python train.py --n_layer=8 --d_model=512 --n_head=4 --n_kv_head=4 --head_dim=64 --d_mlp=2048 --vocab_size=16384 --activation="relu" --norm="rmsnorm" --norm_place="pre" --norm_eps=1e-05 --positions="rope" --rope_base=10000.0 --rope_fraction=0.75 --qk_norm=true --attn_scale=0.125 --bias="none" --tie_embeddings=true --parallel_block=false --init="uniform" --init_std_qkv=0.0235 --init_std_o=0.0 --init_std_up=0.0235 --init_std_down=0.0 --optimizer="muon_variant" --lr=0.00973 --lr_mult_o=4.0 --lr_mult_down=1.5 --beta1=0.95 --lr_head=0.00576 --warmup_steps=132 --schedule="cos" --final_lr_fraction=0.0 --batch_tokens=65536 --seq_len=1024 --doc_mask=true --train_tokens=323600000 --steps=4938 --dataset="wikipedia_en"
MLP neurons of a small language model. Each row is named by its layer, matrix (up: input weights) and neuron, and shows model dimensions 240-335. Each number is 500 + 50 x the weight over its row's rms, rounded and kept within 0 to 999. Numbers have three digits each.
After each neuron's rows, "fires on" lists the tokens most often at its 100 highest values on Wikipedia text that the model never trained on.

L2.up2044:495513439560466540513477576585456437480526512559488464522541493513538566488413465470542491487406412619556538531519435523536505530601550475514507469513468508491545564456489561494465514438604575462462554506554505504399433567459536509477469485439520486592577561533530545594527547487585503515
fires on: "i", "av", "ir", "o", "aur", "ri"

L2.up122:503534488556454411472481634481450539482450506480516439501514471494517506509577513462556477491481470520463598484425547531443499406527529561508568465457490540521401542495616450524532399541467522494499484501518433517534549478518418471512609577503503352533447505397531554485533520534518492514
fires on: " some", " most", " many", " unc", " of"

L2.up375:510584519555505524516584593549538497436507516545545443526530451465477396499496525490475476603551523583509423515522483541446510450495494546512404558463516492502482473505455524417472439567598412487457525472422431535429521374443429478523568505450523437477498651495384526509438412459557509512
fires on: " and", "on", "us", "ive", " a"

L2.up450:482451551542485531445462550543477495447561609511437436582486394424467536586581540444525500462414521547480534452411576463477519413452498519545512497506543489440528444534465488490526416494454512477571485518494467579491484450567524569441458546505543457619465524563491503559564548534497439522
fires on: " family", "ow", " City", " born", "é", " School"

L2.up142:530377457525517482434535501483515513555488458488516442525489566468487594459580534517620564412503488511441534601569559502571564526547494493486556463499534345461451568486511493462523431487489470425544508436492430444499380397427517476440493484453472508484433516501555566476523506491476494539
fires on: " end", "h", "z", " goal", "B", " effort"

L2.up1411:520485579558460515540562456462496529452518509449508595519566519445392491444444495507365561474498489570532473451522569465602435496455554408543478437460486502613493522469474489498525456440525569520472550517474432547474541560414531526557484507476491495512525493422554475488573415428471477583
fires on: " |", "it", "umin", "itor"

L2.up555:582540462486506477553508459495420567484508422535397541571509594516441463413481510567470465585369497469543477556540530429473534481508484479412468446444510545536432446546486430613520479467478492473509521510477502549436524515450482492471521494442489533526541536486431394566517515517403518508
fires on: "c", "j", "ing", "v", "2", "as"

L2.up1765:527547511523568566512559577544530476502502432533470536461532484541518509500494507563586551508439521447505424495489584523403520542476447564365456489527516557481490496456471559584518518484514540535545452537460477483535424562432527448542425462524571518446532535528506505463504530527559544560
fires on: " ==", " ===", " can", "==="

L2.up687:486525482519509488487493524484474471451566499501472542449441542415496452512386532538481494551505564521575504458480480475490452565490431531477478448450442484549483510404554564432443634597564555490464537389534506508425588457515460512456570515473561524596577491465527434532482485496502525530
fires on: " on", "ic", "-A", " 1,", " for"

L2.up1198:482499496515481490503446526530526479523372391496563467518451531404526488482456537513465414465575437517518376532536515582519443521480494465452517523501333502452445477531547501550500429542516423528516493527497447458524571526520575610499506469505563467474457408573558585545508503484529525487
fires on: " with", " who", " including", " as", " along"

L2.up1705:536549510480508564550491525525622623492493549450535551552562511479538483488454488582479506422528438478481514498466469547503494466500400618434442465411441508499463473466544445457537511441449538612408572485467418522475496505472424507473490495433497471554533528431511538564506619424481563454
fires on: " as", "h", "b", " one", "ut", "il"

L2.up1575:497574537449502495534547570434484462482536496475531575458511489461526455473400510504454482471542544436472400482599370512472528445475430510485493496444472400505489543488457488543368547411506500458508489500434464449493636460552497512515433489579518426456505507554497490529491431483469459425
fires on: " P", "I", "P", "ic", "y"